MLP neurons of a small language model. Each row is named by its layer, matrix (up: input weights; down: output weights) and neuron, and shows model dimensions 64-159. Each number is 128 + 32 x the weight over its row's rms, rounded and kept within 0 to 255.
Before each neuron's rows, "fires on" lists the tokens most often at its 100 highest values on Wikipedia text that the model never trained on.

fires on: "ad", "ur", "on", "ed", "el"
L4.up133 [126  75 176 154  91 133 130 186 112 148 162 169 110 121 123 128 122 148 118 120 184 139 142 147 119 141 127 164 103 136 172 152  99 165 153 150  80 177 125 134 169 152 133  93 150 120 130 167 180  77  86 159 134 130  86 104 116 113 140  77 117 147 115  48 158 121 125 131 101 156 107 172 180 120  67 136 136 103 171 118 114 140 130 128 166 125 100 156 151 191 131 133 139 134 118  97]
L4.down133 [120 114 105 116 157 110 115 120 142 141 112  66  82  91 120 122  82 162 177 110 123 131  85 139 149 119 129 142 171 177 163  78 150  95 164 148 181 148 151 151  77 113 125 187  45 156 128 110 115 122 172 146  74 119 106  89 124 103 150 154 132 116 173 101 142 167 148  97 167 158 179 108 131 143 111  67 153 112  79  66 114 102 167 138 147 147 151 148 148  78 125 155 170 123 109 144]

fires on: " de", " in", "'", "is", " as", " a"
L4.up719 [119 144 132 117 153 145 125 154 135 135 157 126 213 116  59  92 143 101  66 114 144 106 127 112 106 112 153 155 102 141 141 186  87 158  68 191 111 149 173  52 111 119 125 153 135 124 103  93 137 110 145 126  85  35 156 131  99 119 129 116 134 163 110  71 145 150  99 124 137 164  87 124 161 181  98 156 149 109 139 114 191 119 138  28 106 140 134 185 123 110 119 104 129 108 163 124]
L4.down719 [156 180 138 106 102 141 131  98  95  97 150 157 114  77 124 174 116  94 122 108 141 150 120 117 146 134 135  65 140 132 164  99  66 132 134 114 219  70 122 156 129 107 172 121 148 109 106 127 125  66 132 137 175 116 121 112  93 167 170 159  95 131 114  89 124 141 151 159 148 171 116  99 190  40  85 109 109 144 121  55 126 130 149 162 101 110 121 171 136 154 207 157  92  85 120 137]

fires on: "o", " is", "um", "ed"
L6.up219 [188 104 154 164 193  95  81  67 123 131 128  79 134 139  99 114 143 125 189 189 138 139 141  81 117 145 105 133 109 142 130 141 103 202 172 189 123 140 141  99 125  81 155 130 128  76 158  76 130 139 102 120 104 155 120 111 111  83  91 132 124 107  85 133 107 144 158 177 138 127 117 163 134  89 139 120  77 121 155 149 107 128 126 135 139 138 201 104 121 155 104 107 157  98 112 132]
L6.down219 [136 140 118 115  72  90 108  69 121 111  89 166 183  83 125 138 157 150  80 113 142 121 110 158 183 148 144 112 120 158  43 133 226 119 147 153 137  62 137  94 190 112 105  92 137 100 127  82 109 128 132  77 115 105 178 130 115 156  92 165  94 173 110 149 148 160 121 122  84 139 124 128 161 121 136 166 147 136 130 157 137  78 163 138 138 159 174 104 109 150 101  86 118 133 152 166]

fires on: "ish", "as", " June", " May", " 19"
L4.up658 [115  85 146 149 120  87  92 154 163 111 125 145 130 109 114  92 151 146 109 133 146 114 160 184  95 119  47 185 121 123 126 120  94 135 101 178 136 103 115 117 113 130  64  99 169 126 138 149 129 145 122 131 150 129 114 130 126 150 111  58 173 139  76  76 156 169 163 159  72  91  97 157 152 153 127 255 133 105 130  43 102 162 158 113 126 149 124  63 122 180 126 153 136  97 165 139]
L4.down658 [165 209 131 108 128  83 176 114 151  52  94 121 143 106 121 132 169 162  39 132 147 119  87 165  97 111 172 166 103 147 134 125 152 141 112  93 137 120 145 131 135 154 171 180 142  95 103 131 118 160 140 146 116 136 169  79 110 138 104 113 118 155 135 139 124  75 113 191 129 127  99 102 146 106 128 116 117  73 134 136 123  82 216 160 109  85 169 133 127 149  94 134  52 116 112 112]

fires on: "ci", "or", " &", "ment", "c", "ce"
L6.up662 [135 104 118 104  94 108 139  88 105 176 138 134 138 114 120 160  89 134 137 157 119 154  91 102 142 141 131 156 147  96 105 117 139 132 171 127  44 125 146  78 167 104 103 211 146 193 114 128 150  71 157  64 153 167 208  90  98 131 135  79 127 162  95 129 160 133 160 154 140 161 165 120  89 134  74 172 108 121 121 145 112 102 181  82 185  97 152 111  92 141 112  74 130 144 127 163]
L6.down662 [ 94 140 151  87 138 149 108  91 155  90 113 109 187 167 139 113 148 127 173 147 145 137 108 170 176 118 145 175 149 106 122 139 140 155 128 206 160 163 107 134 116 122 122  91 120 161 139 189 104 155  71 151 151 114  94 149  97 150 102  46 154 124 124  94  72 107 184 157 155 120  90 148 148 104 122  70   5 125 127 165 126 136  80 117  98 137 161 144 132 139 128 161 116 129 122  87]

fires on: " January", " February", " June", " May", " March", " July"
L6.up339 [ 80  71 130 157  90 108  69  87  71 116 150 114 167 111 124 136 166 131  66 128 192 114 140 146  92 154 168 142 160  68  77  97  77 103  80 129 156 126  92 113 113 176 102  90 152 127 113  74 190 104  75 113 114  96 123  77  80 119 119 116 164 115  99 140 170 128 190 197 145  98  90 136 203  89 128 155  83 118 133  84  63 163 127 140 109 158 176 129 122 134 128 165 103 134 138 152]
L6.down339 [107  81 106 107  58 161 147  81 127  80 133 119 116 120 167 110 178  78  98 109 152 137 127 167 115 140 115 116 100 140  74  92 116  97 147  90 131  76 114 112 107 172 116 153 138 146 139  97 147 153 140 154 108  65 174  75 140 167 133  78 160 121 105 124 163  81 116 129 134 107  47 136 148  78 120 129 150 141  91  83 111  90  92 172 127 119 134 119 168 153 210 138 133 119  94 177]

fires on: "en", "p", " and", "ed", "act", "ar"
L4.up741 [105 132 170 157 138 112 111 102 152 167 141 136 185 107 126 175 122 116  79 115 128 189  62 149  57 113 119 117 135  64 135  90 109 117  89 161 145 139 162 144 157 110 131 168 105 131  97  54 147 159 133 100 152 137 148 146 155 112  54  45  82 114 148 152 148  85 140 102 152 125 147 125 144 110 137 135 101 130 175 124  88 143 112 148 175  96 129 141 112 133 101 177  76 164 118 143]
L4.down741 [118 111 146  67 137 154 132 134  97 145 153 131 128 140 131 166  72 156 126  68 105 104 110  91 141 121  96 128 122 168 109 104 205 145 136 119 154 114 106 119  72 100  99 128  77 123 109  90  88 126 173 129 178 124  81 104 105  93 144 184 103 142 159 101 129 117 117 104 135 124 177 156 127 149 177 117  78  91 118 170 150 134 198 145  88 152 156  63 190 155 139  79 137  93  98  76]

fires on: "ed", "ct", "st", "ur", " made", "en"
L6.up122 [158  68  93 159 124 159 109 162 174  86  58 155 122 124 121 184 201 132 188 155  79 116  95 112 107 169 127 138 129  76 100 136 112 112 126 120 111 147 223 109 138 169 120 122 129 106  75 102 145 134 172 147 122  91  80 123 123 118  91 118 121 136  83 156 126 141 175 130  80  98 135 146 145 107  85 181  72 152 128 105 137 153 138  87 127 180 146 163 167 117 138 153  61 153 113 125]
L6.down122 [132  97 180 140  87  90 134 110 129 112 173  39 171 150 130 146 108 178 120 126 104  83 152 143 159 113 107 147 147 137 121 149 186 142 123 171  90 122 109 122  71 140 141 125 124 118 136 191 132 118 122 189 126 183 115 168 180  71  88 130 109 140 202 128 153 129 131 103 198 136 159 141 146 188 166  87 109  71  84 150 152 137 145 101 129 151 137  66 127  85 155 112 157 152 191  92]

fires on: "con", "min", "vent", "pt", "fe"
L4.up230 [126  72 163  82  72  96 141 105 146  62 143 138 119  92 121 146 176 125  91  96 135 148 153 126  91 114 190 130 155 110 128  93 143 188  81 180  96 127 134  98 102 119 178 172 136 162 112 129 148  83 125 150 133 103 199 140 187 102 105 126 180  94 114  79 191  82 153 147 119 118  94 178 141 168  66 155  74 146 113  75 116 160 128 120 174 144 114  71 187 159 118 180 131 107 142  95]
L4.down230 [154  86 110 144 137 102 119 121 138 141 124 103 106 217  95 110 112 125  91 162 130 101  95 181 141  69 183 135 157 160 116 143 163 137 131 114 163 154 171 116 113  83 108 151 122 162 150 155  95 167 153 129 129 151 171 141 129 122 122 179 115 128 139 181 126 168 111  69 127 102 110 191 135 124 122 153 120 159 108 100 109 116 172 115  98 139 129 141 132 100 102 178 169 137 133 127]

fires on: "al", "ta", "'", " Al", "a", "os"
L4.up760 [156  98 105 137 106 103  58  84 110 126 185 140 161 167 143 120 128 159  99 122 153  47 104 122 102 116 147 165 118 127  98 170 135 199  31 135 165 129 113  80 134 104  91  86 170 109 159  95 119 150 152 122  88 106  94 121 138  94 125  71 103 173  56 105 189 112 130 131 141 121 145  98 114 142 138  97 120  28 148 154 126 114 150 136 154 146 158  93 122 151 134 101 111 123 179 141]
L4.down760 [161 124 145 179 141 129 156 138 183 143 123 110  59 115 110 111 119 137 143 122 131 131 159 172 145 110 139 158 157  94 121 127 107 130 112 185 174 113 169 142  86 201 154 177 106 139 131 112  93 119  85 128 154 129 137 137 116 168 130 135 156  95 140 138  96 145 127 189  86  50 114  74 185 105 128 133 134 175 123 155 139 122 130  95 119 106 130 111 105 112 178 101 119 144  82  75]

fires on: "o", "ed", "vol", "il", "amp", "ur"
L6.up571 [174 109 183 160 129 129  10 123  98 129 164 121 109 117 150 105 173 164  90 127 146 163  90 143 110 110 161 120 159 143  68 166 141 138 150 180 128 128 130 111 158 130 131  89 163  97 112 162  99  97 103 161  44 118  98 126 112 111  67 112 162 104  88 109 177 128 158 146 108 125 131 160 188  81 150 184 138  83 173  92  76  95 118 136 154 167 213  92 101  86 122  91 139  84 131 140]
L6.down571 [176 148 117 155 107 166 140 106 175 172 147 167 189 104 149 146  95 154  61  94  81 141 129 124 170 150 154 164 108 119  74  77 147 119 101 106  66  92  88  97 136 123 115 169 158  97 127  82 128 184 132 148  69 129 147 149 159 127 106 133 172 103 111 170  79 161  74 165 197 161 128 127 130 146 119 109 109 139 106 205 166 105 104  99 163  69 103 168 107 124 150 138 103 116 202  98]

fires on: "s", "ers", "es", "ities", "ies"
L6.up295 [144 169  98 143 127 107  90 118 147 118  83  61 167 103  99 179 177 128  76 100 122 138  99 169  77 149 126 112 128 153  87 114  91 180 106 170 118 150 138 102 130 104 185 118 106 134 128 148 125 134  85 181 151  86 148 109  92 143 171  75 148 150 145 103 143 194 165 156 143 109 202 103 164 109 129 160 115 130 158  56 122 147 129 120 101 130 192 141  97  98 125  98 129 108 145 120]
L6.down295 [148 208  91 141 180  76 162 111 124 118 161 133 197 176 155 109 120 120 131  97 123 121  88 122 119 109  43 193 119 143 136 143  91  68 138 163 156 152 168 129 129 178  91 146  86 145 162 103 127 113  31 122 131 123 143 111 173 161 195 208 119 117 107 161 105  91 140 116 102 128 142 103 133 136 151  63 136 124 124 167 149 160 130 144  78  95 132 133 127 147 142 127 164 110 149 184]

fires on: "re", "ga", "ce", "li", "ur", "ed"
L6.up657 [ 87 120  91 185 130 171 137  88 122  95 111 184 148 152  83 222 104 163 170 157 107 137 101 122 107 153 138 133 162  56 130  99 152 159 176 135  66  95 163 114 112 120 135  41 157 130 127 123 113  80  88 106 131 167  90 134 132 125 113 141 103 134 115  96 136  95  93 117  75 109  94 214 109 149  94 132  95 114 141 154 178  90 134 102 159  84  86 188 103 142 135 115  84 118 143 119]
L6.down657 [112 149 137  93 161  89 123 177 147 112 143 111 120 148 129 123  61  98 112  83 143 144 146 140 131  99 125 119 140 130 139  93 148 147  97  93 149 151  88 122  71 101 117 155 121 136 153 163 107  92 121  68  95  93 174 101 108 135  87 130 152  82 152 125 163 131  97  73  94 178 119 159 169 134 129 145 109 155 146 148 149  96 165 163  89  42 152 149 156 105 142 150 134 103 132 137]

fires on: "n", "ed", "is", "m", "p", "b"
L6.up145 [131 105 141 141 155 105 146  98 139 117 141 134 144 159  94 147 100 102  95  61 212 154  85 131 119  82 114 119 116 121 160 130 169  66 136 174 111 151 102 129 179 164 133 121 154  89  87  65 195 114 158 110 152 100  90  93  91 114 145  95  49 160 136 127 172 125 159 135 113 125  62 123 162 150 124 158 107 124  82  83  81  61 147 148 121 143 118 165 180 108 131 123  92 132 105  99]
L6.down145 [101 116 173 108 157 120 138 201 130 107 137 128  95 115 131 152  38 101 143 174 135 119 106  93 120 167 109 129 105 125 104  98 131 150 167 138  87 112  86 168 106 136  59 119  83 166  98 147 114  57  96 169 158 134 101 136 136  63 149 131 167 127 100 133 149 168 131 125 127 149 146 126 127 100 141 174 156 111 150 168 137 167 175 100 113 113 133 113 128 164  95 123 146  99 162  85]

fires on: "ta", "les", "us", "at", "'"
L6.up25 [134 115 143 171  39  87  89  93 123  69 149  80 221 109 140 129 143 182 160 180 102 116  55  95 172 108 134 155 143  89 124 152  84 102  96 122  71 161 158  94 164 113 133  85 152  85  97 130 122 172 124 161  98  97 126 151  93 164 122 124 164 144 156 171 151 122 178 129 120 132  90 110 160 163 120 110  87 102  96 130 151 127  86 148 167 136 167  83  96  89 102  97  89 111 148  91]
L6.down25 [131 141 153 133 186 141 133 171  84 147 137  65 115 156 167 136 115 111 120 112 173 103 118  78 158 128 182 159 160  77 156 144  66 150 196 152 116 132 108 102 104 100 124 172  98 129 105  80  95  82 111 125 140  74  90 183 155 208 153 176  75 101  94 109  77 122 138 129 138 107 145 137 129 147  54  91 114 135 131  80 191  94 163 143 110 121 139 216  97 179 101 132 124  99 110 135]